{"n_layer": 13, "d_model": 224, "n_head": 4, "n_kv_head": 4, "head_dim": 64, "d_mlp": 896, "vocab_size": 1024, "activation": "gelu", "norm": "layernorm", "norm_place": "pre", "norm_eps": 1e-05, "positions": "learned", "qk_norm": false, "attn_scale": 0.125, "bias": "none", "tie_embeddings": true, "parallel_block": false, "init": "normal", "init_std_qkv": 0.0334, "init_std_o": 0.00655, "init_std_up": 0.0334, "init_std_down": 0.00655, "init_out_by_depth": true, "optimizer": "adamw", "lr": 0.00171, "lr_mult_qkv": 0.7, "beta1": 0.95, "beta2": 0.95, "lr_head": 0.004, "warmup_steps": 364, "schedule": "cos", "final_lr_fraction": 0.0, "batch_tokens": 16384, "seq_len": 256, "doc_mask": false, "train_tokens": 144600000, "steps": 8826, "dataset": "wikipedia_en"}
MLP neurons of a small language model. Each row is named by its layer, matrix (down: output weights) and neuron, and shows model dimensions 32-159. Each number is 200 + 20 x the weight over its row's rms, rounded and kept within 0 to 999.
After each neuron's rows, "fires before" lists the tokens most often just after its 100 highest values on Wikipedia text that the model never trained on. A number after a token or word is its count.

L5.down568,188,195,180,195,195,209,203,212,184,194,184,229,204,174,180,162,232,196,173,207,200,222,220,188,207,219,231,196,190,110,209,189,220,204,252,226,201,202,216,168,190,200,221,199,205,172,173,217,210,176,174,230,183,202,195,192,218,176,173,180,208,201,251,185,193,211,186,234,184,189,220,198,239,195,180,204,192,206,204,167,210,207,208,202,189,214,201,257,207,195,202,193,186,189,240,190,199,178,242,215,182,195,197,211,196,203,171,206,173,191,178,207,234,171,157,196,202,216,233,198,199,234,187,212,202,203,185,199
fires before: "ar" 15, "e" 13, "d" 11, "n" 8, "he" 5, "ions" 5

L9.down308,201,193,205,207,200,194,183,232,176,212,189,213,206,210,206,208,210,214,184,202,207,214,187,189,187,227,229,199,199,190,232,210,215,229,182,184,203,155,212,208,217,187,195,203,178,220,192,231,236,231,222,187,201,188,191,227,215,206,189,173,184,207,230,198,171,176,183,176,188,213,235,199,199,215,215,207,209,204,194,196,219,200,211,212,212,192,165,198,196,201,186,234,190,196,194,198,197,205,196,211,176,191,220,207,206,191,177,215,169,193,191,162,223,190,203,230,227,211,187,229,235,250,172,195,221,220,182,243
fires before: " |" 100

L10.down156,181,170,215,195,203,229,187,165,166,214,223,192,199,190,199,236,187,194,208,200,248,186,202,176,170,222,220,193,224,249,208,214,188,181,192,202,188,219,203,203,211,173,160,236,217,227,181,242,185,224,203,189,187,195,210,204,191,200,246,195,216,196,238,214,203,185,186,200,205,182,215,209,179,190,225,186,204,156,200,212,183,185,202,203,208,199,260,209,195,190,214,181,190,199,219,167,199,211,210,199,215,192,222,188,203,196,215,203,171,186,194,184,193,188,187,186,178,186,220,195,232,157,189,242,158,193,235,193
fires before: "in" 19, "er" 13, "d" 7, "s" 6, "ber" 6, "p" 5

L3.down245,227,241,198,204,196,194,179,213,199,180,180,183,228,185,167,206,190,211,215,185,198,207,227,213,211,197,197,221,188,184,190,247,177,167,180,230,194,191,185,199,221,179,203,191,223,185,175,201,192,213,175,163,225,219,166,213,196,212,203,192,172,200,198,205,170,176,151,192,190,189,196,186,192,218,213,205,175,208,176,197,209,216,222,209,212,200,228,182,195,199,224,235,200,178,228,175,236,224,193,176,276,254,193,224,199,186,211,206,190,181,193,149,184,204,185,218,213,176,160,210,174,203,202,181,210,194,202,229
fires before: "1" 22, "0" 16, "2" 13, "her" 6, "ud" 5

L4.down512,209,195,163,230,204,168,210,190,171,213,207,201,211,201,206,201,214,167,193,184,203,192,206,223,191,169,204,210,190,161,212,202,177,180,213,191,193,223,214,178,193,184,231,189,209,203,203,190,205,218,197,205,169,223,218,189,231,229,201,191,187,191,196,189,170,171,150,186,202,198,198,184,173,224,208,218,173,183,211,200,224,214,189,205,225,224,231,198,153,176,209,191,191,182,200,220,216,185,194,233,215,196,195,214,230,190,188,168,180,218,171,252,203,216,200,220,185,242,229,224,221,207,156,196,172,201,209,206
fires before: "he" 20, "ation" 8, "am" 7, "at" 6, "n" 6, "er" 6

L5.down228,178,199,207,200,207,210,227,204,204,185,197,209,200,190,209,243,188,240,163,197,181,228,232,207,216,183,180,180,189,249,185,222,179,167,216,219,207,207,204,220,199,168,197,213,166,191,222,199,220,213,214,213,158,187,169,191,202,180,172,203,205,165,178,220,187,199,180,223,216,217,162,190,196,205,190,220,168,188,211,187,186,196,182,224,228,183,198,185,211,161,215,207,245,177,208,186,216,240,189,224,194,184,211,211,188,195,203,210,192,208,200,208,227,211,226,250,149,180,208,203,177,223,195,237,177,179,218,189
fires before: "ul" 18, "t" 16, "ess" 12, "y" 12, "c" 6

L5.down160,203,219,178,165,169,172,174,197,204,192,160,196,238,185,188,242,212,213,220,208,195,188,226,211,221,210,217,182,182,183,190,197,213,204,184,173,182,181,175,233,183,211,173,182,173,221,229,224,201,201,219,185,230,222,208,207,183,200,187,189,186,217,206,173,219,210,155,194,219,199,180,183,223,200,197,213,246,196,214,139,203,226,200,211,188,202,173,240,202,181,216,187,217,194,203,184,178,216,206,203,204,207,186,202,193,185,199,197,201,235,183,189,186,177,199,206,217,212,188,203,197,214,185,193,218,223,178,205
fires before: "es" 23, "s" 16, "o" 12, "um" 7

L3.down614,182,183,222,179,167,171,162,230,196,198,222,216,200,163,207,179,216,189,191,192,224,202,184,203,206,205,200,201,223,226,206,207,191,216,200,180,139,200,211,230,205,203,202,245,211,216,208,198,208,222,245,200,181,198,185,205,173,211,194,181,197,185,194,178,199,182,188,184,193,216,191,176,184,203,210,193,180,207,193,162,192,177,172,162,228,187,256,209,191,206,218,166,176,233,203,234,189,203,188,213,190,206,213,193,179,196,216,180,206,241,198,192,211,204,178,196,198,184,248,190,201,207,206,213,179,224,242,197
fires before: "ing" 23, "\n" 22, "ed" 16, "on" 5, "m" 5, "c" 5

L8.down483,163,224,162,202,212,177,230,199,207,206,208,168,170,215,189,199,204,181,194,191,158,161,203,204,203,193,196,191,196,171,186,206,206,184,224,209,256,204,203,222,224,215,212,204,191,232,181,177,223,181,183,190,212,166,218,155,216,208,201,212,213,199,194,208,179,171,183,205,193,201,181,218,178,179,215,179,185,224,243,180,226,243,167,194,197,256,207,191,229,232,202,170,196,203,179,212,189,186,188,214,200,199,227,201,200,203,187,180,205,156,210,190,228,188,190,189,167,223,203,205,160,202,186,199,200,218,225,198
fires before: "ce" 59, "c" 24

L4.down601,197,217,194,228,191,201,192,192,194,217,194,181,192,165,180,218,199,182,188,190,198,179,214,211,158,226,184,214,195,308,200,222,205,193,181,181,204,170,202,214,208,189,199,198,210,243,187,179,191,196,190,204,203,182,214,192,189,214,234,195,189,155,168,178,223,211,181,174,213,198,208,222,180,186,218,186,222,190,206,202,193,207,212,209,173,205,229,215,190,174,204,172,241,204,203,221,199,191,190,200,218,210,210,180,187,213,208,195,191,194,214,181,185,202,195,173,190,226,154,202,178,247,190,208,181,210,207,220
fires before: " " 29, "\n" 25, " R" 7, " H" 5, " W" 5

L4.down348,203,202,215,189,216,162,201,179,189,171,249,186,190,208,207,219,192,198,213,174,239,200,213,202,204,195,177,224,198,343,200,166,174,203,203,207,233,196,218,185,204,200,174,183,188,180,221,202,201,207,219,205,213,201,226,190,181,206,190,226,245,178,207,176,206,220,198,221,196,188,194,223,201,191,199,151,181,191,208,166,207,188,185,194,195,214,206,173,191,199,204,215,180,201,210,186,198,215,174,207,240,206,180,164,163,193,224,188,190,190,183,170,213,194,195,209,220,196,168,185,195,184,182,216,203,141,210,203
fires before: "\n" 39, "y" 17, "ist" 13, "ical" 4

L5.down441,179,183,153,181,205,168,207,191,192,193,157,186,228,184,218,239,163,224,233,202,184,200,185,223,176,214,192,168,198,218,205,214,203,194,168,193,192,186,165,206,171,206,197,204,191,221,171,202,190,207,173,188,218,206,208,208,186,211,216,222,181,220,244,206,230,197,202,190,183,172,226,226,186,186,228,196,219,167,165,163,200,222,210,217,251,198,206,216,157,236,204,202,182,196,183,199,212,214,173,214,197,209,217,221,217,181,200,225,223,208,178,189,195,197,211,186,229,179,203,194,208,172,176,176,190,257,204,204
fires before: "es" 20, "s" 17, "h" 10, "e" 6, "ep" 5, "u" 4

L8.down792,174,162,179,211,189,173,170,194,211,206,182,195,222,155,220,206,174,180,216,196,191,217,192,211,226,194,174,201,162,242,225,214,200,220,190,208,207,225,178,233,212,222,201,206,202,210,155,217,190,185,176,191,232,165,207,223,178,207,193,173,188,165,193,154,205,204,188,199,201,186,232,179,197,179,191,204,216,206,196,198,179,219,195,253,215,204,232,181,198,193,225,195,216,205,208,227,223,200,185,223,190,223,172,218,231,177,183,191,194,202,212,223,194,212,203,241,146,202,211,172,206,207,199,225,125,207,222,193
fires before: "\n" 28, " I" 13, " The" 11, " He" 8, " O" 6, "." 5

L9.down819,173,215,156,216,234,204,221,173,203,196,198,214,205,212,195,173,227,185,202,191,183,213,213,238,225,196,179,215,186,131,232,201,194,206,187,232,209,206,213,202,217,172,222,208,214,218,199,171,189,173,188,209,191,198,205,177,216,192,174,219,212,166,204,191,216,175,193,197,173,205,189,194,196,197,213,175,175,230,240,203,213,235,216,189,209,211,227,200,230,198,152,227,200,214,199,191,225,220,184,210,212,206,183,207,197,180,233,181,199,221,200,221,217,201,198,217,202,200,195,232,181,223,205,234,172,184,187,155
fires before: "t" 59, "ts" 23, "ist" 5

L5.down453,197,191,191,219,178,204,196,164,204,201,197,209,193,188,202,225,195,197,212,214,204,197,194,187,206,192,191,234,165,181,193,207,218,188,176,224,169,208,216,212,190,201,208,177,176,190,178,241,213,194,208,181,187,203,159,188,196,220,197,241,239,172,191,205,201,186,184,222,188,212,192,184,198,197,202,189,205,191,210,240,222,209,208,202,205,237,197,200,234,190,174,202,218,172,180,215,209,210,224,189,223,245,176,217,218,153,188,196,228,186,179,232,250,207,170,222,189,200,187,208,200,208,216,211,165,170,246,207
fires before: "1" 27, "2" 13, "0" 11, "an" 5

L9.down587,189,194,253,198,221,205,189,201,197,145,247,165,176,213,175,178,209,205,225,203,232,195,191,174,156,178,194,192,186,175,193,172,162,222,210,217,196,195,200,222,232,214,202,210,175,187,204,207,186,186,198,196,167,190,198,162,209,210,214,178,224,178,183,209,200,211,193,201,203,243,196,162,190,202,219,212,195,187,205,215,215,209,152,230,179,224,201,183,198,196,196,183,199,203,231,208,202,215,206,173,215,187,172,205,202,222,197,209,169,219,229,192,196,188,188,199,187,186,205,234,151,232,209,178,207,208,184,205
fires before: "g" 13, "c" 10, "le" 9, "p" 8, "l" 8, "m" 7

L10.down128,206,165,173,179,194,209,201,170,187,202,203,205,172,205,195,205,190,200,195,207,210,191,184,194,153,202,178,208,190,199,198,229,210,167,188,169,192,174,148,195,202,229,177,184,193,191,178,242,215,209,211,182,204,229,220,186,195,225,211,210,227,235,206,203,201,215,189,224,222,176,217,230,232,156,197,185,228,176,186,218,193,216,204,183,182,239,240,229,208,224,208,198,208,191,195,180,203,203,210,210,204,231,196,208,215,233,228,210,197,186,161,243,193,214,160,170,196,203,204,150,245,193,176,199,189,193,199,198
fires before: "s" 19, "d" 14, " G" 7, " B" 5, " C" 5

L3.down838,176,191,195,196,216,169,221,227,200,151,219,188,185,215,207,202,190,199,234,183,192,209,204,195,209,202,175,187,190,203,225,187,182,182,181,182,208,190,172,200,236,212,203,180,173,177,199,185,158,188,193,191,201,186,180,199,201,188,234,219,208,196,223,199,242,196,202,223,208,239,233,192,190,241,189,207,181,201,204,189,227,204,209,249,251,216,206,190,163,190,184,197,176,218,189,170,185,204,182,181,175,194,189,209,206,199,215,218,207,216,229,202,167,203,187,214,207,185,177,234,203,202,218,186,229,250,202,221
fires before: "le" 28, "er" 7, "s" 6, "ue" 6, " of" 5, "c" 5

L9.down329,208,213,248,194,214,197,195,199,214,204,194,202,207,194,222,228,214,233,155,179,198,236,228,205,179,196,229,224,211,185,229,180,187,198,203,173,190,190,184,181,201,200,186,200,193,220,214,222,203,135,223,206,223,185,184,230,197,183,201,186,179,165,215,177,215,164,195,208,206,206,183,199,197,201,201,211,211,223,214,205,222,220,224,225,193,190,211,203,206,192,212,230,205,162,206,200,214,201,179,177,195,248,193,207,210,218,201,173,215,227,209,205,214,182,196,198,227,219,188,206,197,224,193,146,192,198,180,214
fires before: "h" 27, "or" 8, "ol" 8, "z" 6, "on" 6

L8.down853,198,218,230,194,200,209,197,174,202,195,224,219,194,220,159,192,201,184,203,213,185,211,174,201,180,191,192,247,197,182,200,193,230,229,204,215,230,204,200,193,229,165,162,184,198,190,218,192,176,214,213,180,202,183,225,195,226,184,196,191,199,187,208,232,220,190,164,194,220,226,187,185,168,242,226,212,210,218,230,203,238,169,191,170,211,188,167,194,231,202,209,202,224,218,190,193,221,200,206,192,218,195,211,243,193,223,183,207,196,225,233,149,197,183,202,188,167,187,212,188,167,237,222,226,212,191,202,204
fires before: "c" 12, "so" 12, "p" 12, "le" 9, "g" 6, "m" 6

L9.down277,211,188,194,154,208,162,217,229,211,189,245,163,177,201,197,212,209,222,211,197,164,207,186,185,212,214,152,221,211,166,178,181,209,175,219,173,201,257,154,177,217,248,200,202,172,190,209,191,199,196,210,211,174,182,191,188,183,229,196,225,202,182,213,236,176,213,191,218,193,197,215,188,217,216,183,200,179,213,205,203,205,210,192,210,186,208,190,202,167,229,195,249,184,200,224,215,189,192,184,160,222,192,228,201,185,189,168,193,225,213,197,198,212,186,177,210,184,213,220,205,178,209,239,183,203,200,193,201
fires before: "at" 32, "u" 9, "i" 7, "s" 6, "ce" 5, "ich" 5

L10.down423,194,256,188,194,224,185,169,228,203,196,166,230,200,201,198,236,177,177,184,197,181,190,185,219,160,239,215,175,210,185,188,177,189,212,202,211,191,215,202,217,222,198,196,173,186,138,181,207,197,191,191,200,225,205,176,221,220,210,209,177,219,201,165,214,224,189,185,190,202,206,184,174,211,206,228,185,206,181,265,200,178,201,249,247,183,181,199,191,224,151,220,228,211,212,177,193,207,196,172,200,193,223,204,191,197,198,193,176,218,214,197,186,208,187,174,191,191,210,181,212,179,185,213,210,188,205,230,202
fires before: "ver" 24, "v" 21, "d" 12, "as" 6, "f" 4

L5.down819,205,214,195,206,186,190,203,199,186,156,199,152,218,218,248,222,189,214,213,186,179,172,201,207,210,278,230,184,204,176,196,178,161,192,199,211,207,178,179,171,191,201,184,218,170,225,210,207,211,204,196,172,213,215,159,207,173,217,181,197,193,238,198,186,187,191,192,166,164,184,202,228,244,171,201,227,197,195,170,200,203,178,190,221,260,213,249,210,183,204,213,219,179,189,213,211,143,207,193,215,194,209,213,208,202,227,198,223,180,192,220,197,214,186,193,190,195,205,173,233,186,193,237,173,218,207,207,213
fires before: "ed" 31, "m" 19, "y" 16, "at" 13, "ies" 12

L3.down173,219,204,196,199,206,194,180,190,201,185,202,194,217,189,161,215,207,199,232,191,169,170,192,200,179,211,164,212,183,234,200,219,188,173,186,200,209,182,185,177,191,209,181,221,201,199,222,242,222,202,161,166,225,208,173,208,192,219,187,241,229,199,204,207,184,209,207,218,208,201,222,200,206,238,192,226,176,217,196,212,206,191,207,203,207,234,201,207,187,209,216,197,195,195,204,207,216,175,215,211,217,224,194,169,200,189,208,249,193,143,192,209,187,209,195,198,203,204,179,220,169,205,222,187,151,204,225,189
fires before: "0" 31, "1" 30, "2" 22, " |" 4

L10.down90,185,197,167,202,199,208,155,184,204,201,162,195,192,200,203,222,203,214,216,211,185,221,209,230,216,217,193,212,190,205,198,219,258,181,194,198,209,186,182,206,180,213,188,158,201,175,191,179,221,197,191,219,196,203,192,218,221,195,180,234,181,180,196,176,188,231,205,231,202,234,194,211,253,157,190,189,215,206,197,206,191,165,195,222,186,214,202,169,197,216,208,185,226,180,226,179,192,203,211,203,206,223,211,221,208,214,191,214,214,202,209,174,203,237,253,171,212,195,176,192,172,206,205,215,184,181,180,184
fires before: "y" 35, "i" 21, "ic" 18, "ical" 5, "ies" 5, "it" 4

L3.down894,199,173,202,213,198,195,215,206,228,202,170,224,221,202,216,194,186,186,139,180,193,210,211,218,208,197,170,211,155,263,170,171,177,203,197,190,213,187,185,237,231,187,211,205,205,207,174,214,185,168,181,195,204,208,200,184,188,206,196,196,185,183,210,184,203,213,172,235,205,165,235,199,213,162,209,187,199,156,232,202,212,229,199,187,183,202,262,194,177,190,188,187,215,192,234,213,201,173,202,179,195,183,189,193,201,202,209,199,207,191,203,203,212,200,231,195,202,180,208,199,170,215,194,270,162,167,199,238
fires before: "\n" 42, "-" 30, " The" 5, " A" 4

L9.down331,166,253,192,193,194,190,197,196,173,173,210,189,235,207,195,187,216,185,221,194,193,176,207,259,207,191,212,213,211,111,192,207,231,213,221,209,225,184,192,191,208,202,217,221,227,177,192,170,186,188,209,220,200,207,185,180,196,215,189,192,189,175,219,204,209,157,213,161,183,209,187,191,204,164,185,198,199,238,218,199,230,202,216,212,201,200,198,185,201,217,217,175,174,193,192,209,179,195,159,206,221,167,176,194,205,223,212,216,197,178,235,194,197,198,209,173,208,230,195,171,184,230,202,194,208,197,195,213
fires before: "ch" 12, "ts" 11, "g" 10, "t" 10, "ce" 8, "c" 8

L8.down419,206,192,224,217,258,224,216,214,172,183,223,222,198,212,195,187,194,213,206,210,193,212,194,211,193,202,219,211,178,152,214,184,167,188,217,204,198,215,195,193,207,212,225,192,199,185,199,241,227,173,229,197,222,205,207,161,198,215,199,200,223,206,190,205,186,217,192,187,224,215,234,197,190,198,229,221,182,194,226,223,228,185,179,206,193,163,209,214,193,171,156,194,198,162,207,179,187,224,202,218,205,200,164,239,190,210,167,217,203,176,219,192,220,178,176,220,175,184,198,200,183,225,220,168,218,175,212,190
fires before: "p" 17, "t" 17, "c" 9, "ce" 7, "er" 4

L4.down637,205,200,187,225,209,177,180,151,209,169,190,172,205,177,227,216,176,204,208,186,215,187,192,198,195,215,197,203,175,317,223,211,190,183,188,228,206,197,183,191,205,181,188,198,209,199,173,203,179,198,215,190,193,225,207,186,204,212,217,191,195,164,195,177,192,247,232,182,205,206,205,190,176,173,189,205,221,186,219,183,197,183,228,220,196,228,207,185,191,206,207,223,226,188,212,174,205,205,151,207,216,211,193,207,188,218,202,209,188,197,209,177,193,192,197,204,210,196,168,184,183,195,207,189,181,175,210,185
fires before: "\n" 83, "-" 10

L10.down535,193,207,221,217,193,194,182,216,246,233,178,206,185,189,210,223,196,218,187,196,189,181,223,200,182,204,181,199,204,234,223,212,218,193,209,214,171,186,199,225,192,166,195,155,178,173,199,159,223,201,205,225,240,177,163,211,192,207,194,191,184,200,213,193,182,190,198,181,217,189,205,189,190,207,209,189,217,204,216,216,205,221,229,230,213,166,166,171,192,176,189,195,208,196,213,165,180,229,211,235,202,211,181,183,176,203,163,218,195,182,204,199,182,178,211,196,196,229,166,226,199,209,172,216,230,192,200,193
fires before: "ver" 19, "f" 11, "v" 9, "x" 6, "z" 5

L8.down114,182,199,194,223,203,204,191,234,184,201,195,196,225,219,196,188,204,218,192,217,223,195,176,188,193,217,209,227,166,108,209,190,228,236,184,185,225,174,208,203,168,224,247,219,223,162,223,200,206,185,205,219,206,207,198,225,193,191,187,199,165,202,230,192,180,217,195,208,196,219,270,204,198,200,178,226,173,195,217,194,208,175,206,220,206,168,180,223,186,201,176,241,182,189,183,216,174,198,201,226,186,178,203,194,184,186,174,215,183,205,199,189,220,206,223,231,217,187,218,189,211,229,198,185,196,231,172,214
fires before: " |" 19, "-" 16, "m" 9, "al" 6, "est" 5, "." 5

L5.down500,200,233,204,188,193,189,203,216,191,214,228,194,200,230,205,216,189,211,226,219,174,226,177,229,194,184,201,201,230,106,222,207,189,180,216,218,216,221,203,193,184,198,198,210,187,236,224,199,206,203,185,186,233,162,191,196,217,209,162,200,185,168,231,169,197,165,172,214,172,231,201,182,201,179,203,228,214,205,224,167,180,173,188,168,240,243,194,222,196,221,210,170,187,182,218,208,172,232,192,211,206,176,173,169,177,190,235,203,227,200,209,229,216,219,206,235,207,185,181,185,192,197,193,187,166,211,219,232
fires before: "t" 27, "c" 13, "er" 12, " " 7, "ter" 6, "st" 6

L8.down217,194,204,195,205,192,183,175,211,202,188,170,194,196,143,201,193,214,197,208,225,210,191,186,248,228,208,170,205,163,243,237,190,238,177,211,221,200,201,179,198,206,183,230,191,240,210,163,209,196,183,204,192,203,207,209,216,187,209,193,178,160,155,180,172,170,211,184,198,171,178,215,208,221,168,180,193,212,198,211,213,183,216,191,222,192,176,244,192,208,192,197,184,219,221,223,201,227,199,204,174,230,216,172,204,230,168,218,195,225,194,197,211,219,229,221,216,175,224,201,173,169,216,225,192,173,201,212,184
fires before: "\n" 27, " The" 15, " I" 9, " A" 8, " In" 6

L4.down404,187,209,193,199,178,178,187,188,198,205,198,228,199,197,210,206,245,207,222,197,230,206,199,205,193,198,199,242,159,149,207,185,200,206,184,234,168,181,169,168,190,204,219,190,213,157,177,217,220,165,168,206,188,207,196,199,200,223,167,236,192,173,172,172,202,223,209,205,215,194,182,174,225,180,149,196,171,211,204,220,166,162,191,195,171,203,197,218,230,204,219,187,175,155,185,213,186,199,233,186,211,213,198,200,201,202,196,223,217,214,197,207,174,214,219,197,162,203,186,194,197,200,215,206,195,208,215,196
fires before: "or" 24, "ic" 15, "ion" 10, "y" 7, "e" 6

L8.down173,176,182,212,210,195,201,191,184,179,191,244,204,206,193,172,171,211,197,204,164,246,184,185,196,197,173,211,184,192,188,208,210,215,213,205,219,180,178,188,211,195,192,180,211,188,182,195,263,188,171,201,223,186,193,214,185,184,216,232,185,205,176,198,208,209,206,195,231,239,211,174,173,186,192,206,215,181,197,244,215,210,200,200,206,192,197,183,212,164,178,183,196,196,173,201,189,227,200,203,202,200,248,182,169,196,221,192,217,211,228,221,179,205,159,198,225,197,160,202,229,209,206,208,177,180,187,207,229
fires before: "so" 13, "id" 12, "c" 12, "p" 10, "l" 8, "le" 8

L3.down361,189,201,194,181,204,207,226,174,236,217,222,212,215,201,203,235,194,214,172,204,191,228,214,203,204,189,196,207,179,182,209,186,201,176,209,206,237,214,227,224,221,185,214,180,163,231,186,193,192,182,180,213,186,222,191,202,220,185,155,201,157,203,183,212,193,218,203,219,218,217,153,179,201,196,186,201,199,162,197,198,177,193,230,201,227,229,234,229,218,221,182,194,213,185,193,169,160,256,181,236,225,188,213,191,190,208,195,175,199,216,188,198,193,187,188,209,216,171,204,202,184,178,182,206,191,200,211,180
fires before: "t" 11, "ess" 10, "ies" 10, "up" 9, "en" 8, "er" 7

L5.down295,184,223,184,221,200,196,190,185,194,190,187,161,219,232,208,169,207,198,213,175,181,210,189,217,214,238,188,227,193,155,216,163,204,202,203,243,245,177,226,153,190,184,203,186,223,221,207,231,216,200,181,186,193,212,176,228,209,197,181,193,182,208,217,191,185,179,174,177,214,196,227,227,236,172,190,192,189,236,197,187,228,184,180,222,190,214,227,234,228,190,177,217,225,177,170,210,135,189,224,210,225,213,216,207,178,220,197,199,166,226,189,216,217,169,194,208,202,213,197,192,192,211,195,184,208,193,208,225
fires before: "ut" 18, "at" 14, "ies" 9, "as" 8, "en" 5

L8.down571,204,214,215,165,157,149,183,185,212,175,204,196,176,178,183,186,188,222,235,197,191,194,217,177,211,201,200,180,176,211,193,241,228,190,158,182,177,172,205,222,177,200,197,173,193,160,198,184,192,226,224,202,181,174,177,167,227,232,233,203,206,207,189,193,215,193,231,181,242,209,190,215,223,191,197,179,231,207,173,198,190,176,195,160,203,201,220,191,182,185,196,209,215,238,204,187,196,194,201,240,187,209,189,198,190,191,209,196,178,216,194,160,171,213,223,195,197,208,230,199,232,204,235,194,173,208,250,210
fires before: "l" 47, "ial" 15, "ut" 8, "on" 8, "c" 6

L3.down162,212,195,202,209,205,167,187,212,203,193,187,205,223,234,197,194,192,172,225,219,191,173,178,213,175,175,190,211,157,171,203,213,175,225,221,235,207,212,196,206,205,200,189,165,209,216,209,197,207,249,176,172,207,184,200,183,173,170,232,206,214,157,186,200,207,201,202,209,197,232,183,190,201,166,234,186,171,203,203,172,204,237,192,212,222,215,184,226,190,208,241,203,157,197,196,218,218,177,192,198,220,222,192,177,204,197,184,231,169,224,201,200,216,184,178,192,186,203,206,205,126,211,198,210,209,196,194,203
fires before: "le" 22, "iv" 13, "p" 12, "v" 12, " " 5, " the" 5

L9.down193,205,188,179,189,176,212,187,263,187,210,199,241,209,212,202,183,193,213,209,196,198,215,179,194,233,221,210,207,176,149,190,183,218,228,188,187,208,178,212,182,172,211,207,210,185,187,193,197,227,209,180,185,177,191,167,225,195,183,184,170,162,206,210,204,191,205,183,201,177,207,224,211,218,207,194,213,194,216,216,197,211,197,214,224,208,182,188,223,198,208,193,199,185,174,185,193,172,178,212,220,175,183,214,202,197,199,195,206,191,187,183,209,221,193,205,220,192,221,217,217,216,228,170,214,241,246,183,231
fires before: " |" 50, ")" 13

L10.down767,213,211,183,230,188,202,185,195,183,233,211,160,217,200,182,177,239,188,189,189,185,206,198,223,221,212,211,189,189,90,216,200,220,171,204,211,210,223,213,179,216,209,239,216,197,183,192,227,193,216,185,201,181,212,206,202,240,202,175,223,193,185,197,198,197,189,199,212,202,218,225,186,233,210,186,187,207,220,217,189,203,183,226,182,222,189,165,204,203,185,221,189,203,173,187,215,197,221,223,227,198,185,184,206,211,150,171,182,189,195,195,217,177,231,178,233,173,259,187,201,177,216,226,200,212,188,185,223
fires before: "\n" 28, "il" 10, "is" 7, "am" 5, "y" 4, "ic" 4

L10.down568,228,174,202,196,220,169,182,198,177,193,229,188,203,191,196,199,215,208,201,212,195,205,200,190,202,245,205,167,240,244,229,171,214,218,193,189,218,226,174,173,202,213,197,232,214,193,217,168,187,213,224,193,212,215,213,176,240,223,205,169,209,171,242,209,195,203,207,234,200,208,204,204,221,208,211,194,185,232,225,171,204,223,181,198,165,212,203,170,194,196,164,216,176,178,201,195,206,220,200,186,242,190,210,186,178,188,194,232,187,247,200,184,196,241,185,177,204,197,220,178,169,187,191,166,205,207,186,200
fires before: "il" 23, " the" 10, "ich" 7, "n" 6, "i" 6, "l" 6

L3.down727,178,198,237,234,216,220,206,173,194,198,197,182,201,187,208,183,178,201,158,168,191,197,220,193,210,141,191,236,211,182,192,212,225,188,253,184,199,192,174,203,185,173,224,179,237,215,205,165,168,240,222,209,182,202,226,213,182,198,176,215,185,189,205,184,190,193,193,191,192,190,179,181,207,217,186,212,159,210,171,190,198,189,204,219,187,236,194,189,172,184,208,178,225,193,206,246,177,177,192,210,253,203,181,189,232,213,195,197,170,199,199,222,184,195,247,212,181,193,183,201,217,215,230,218,173,175,233,188
fires before: "r" 17, "ect" 13, "ary" 9, "n" 8, "er" 7, "e" 7

L5.down120,198,196,184,228,164,197,211,208,189,194,195,208,182,244,212,193,216,220,187,222,172,215,196,197,206,225,221,201,179,87,228,178,209,194,210,216,204,180,228,178,183,197,211,232,210,166,177,203,200,149,193,196,185,173,173,228,190,202,183,194,187,212,225,203,199,206,195,161,202,170,230,203,209,240,180,236,173,215,197,202,216,198,225,221,222,196,197,212,200,213,188,193,161,189,205,207,190,201,251,199,192,186,220,212,213,228,200,199,202,165,190,202,216,188,200,199,230,217,203,184,193,258,184,185,239,210,195,190
fires before: "\n" 22, " " 20, " |" 13, "." 7, " is" 6, ":" 4

L10.down133,187,249,233,191,192,183,169,217,177,218,177,202,191,198,252,229,194,222,179,198,207,178,213,187,179,222,204,178,182,197,179,196,210,176,173,189,197,201,200,197,187,181,199,195,215,183,190,203,194,174,203,208,209,209,189,209,193,232,194,189,166,216,208,173,234,192,202,217,215,148,220,224,190,234,187,167,236,195,180,222,217,246,203,178,179,179,177,170,198,209,181,218,172,168,189,229,156,211,212,222,217,208,202,237,189,217,203,207,207,218,197,195,217,201,199,169,228,207,195,197,186,208,205,177,195,198,209,187
fires before: "on" 48, "h" 12, " of" 9, " were" 5

L9.down693,182,175,236,201,189,173,186,184,240,225,187,177,215,190,219,217,178,185,190,176,187,181,180,198,199,230,209,192,222,247,199,207,195,185,170,189,194,191,217,200,168,211,200,193,190,171,218,198,219,202,190,202,220,182,187,175,198,196,181,189,232,232,201,197,181,197,200,208,219,223,173,197,190,207,225,198,198,167,186,200,194,191,186,214,220,223,216,190,173,211,229,192,207,244,235,183,183,226,200,221,195,223,178,194,220,165,182,217,207,206,202,196,190,194,202,198,175,194,172,180,219,129,205,197,229,210,192,170
fires before: "en" 20, "pp" 11, "ver" 8, "d" 7, "x" 4

L5.down738,213,183,211,238,201,186,204,181,211,193,174,179,208,163,221,200,187,206,209,206,196,200,186,215,228,187,166,226,184,322,192,222,181,216,185,208,209,208,219,216,200,188,195,205,184,183,165,245,194,186,204,178,191,186,210,188,217,198,181,194,192,167,213,155,220,204,172,213,184,174,213,197,187,169,228,183,225,192,240,183,202,204,179,205,210,225,221,197,190,207,209,220,216,200,229,197,211,213,187,233,207,206,149,193,188,201,200,206,203,203,222,213,181,202,205,223,196,188,211,177,161,196,205,206,158,203,200,222
fires before: "\n" 34, " The" 13, " S" 8, " O" 6, " H" 4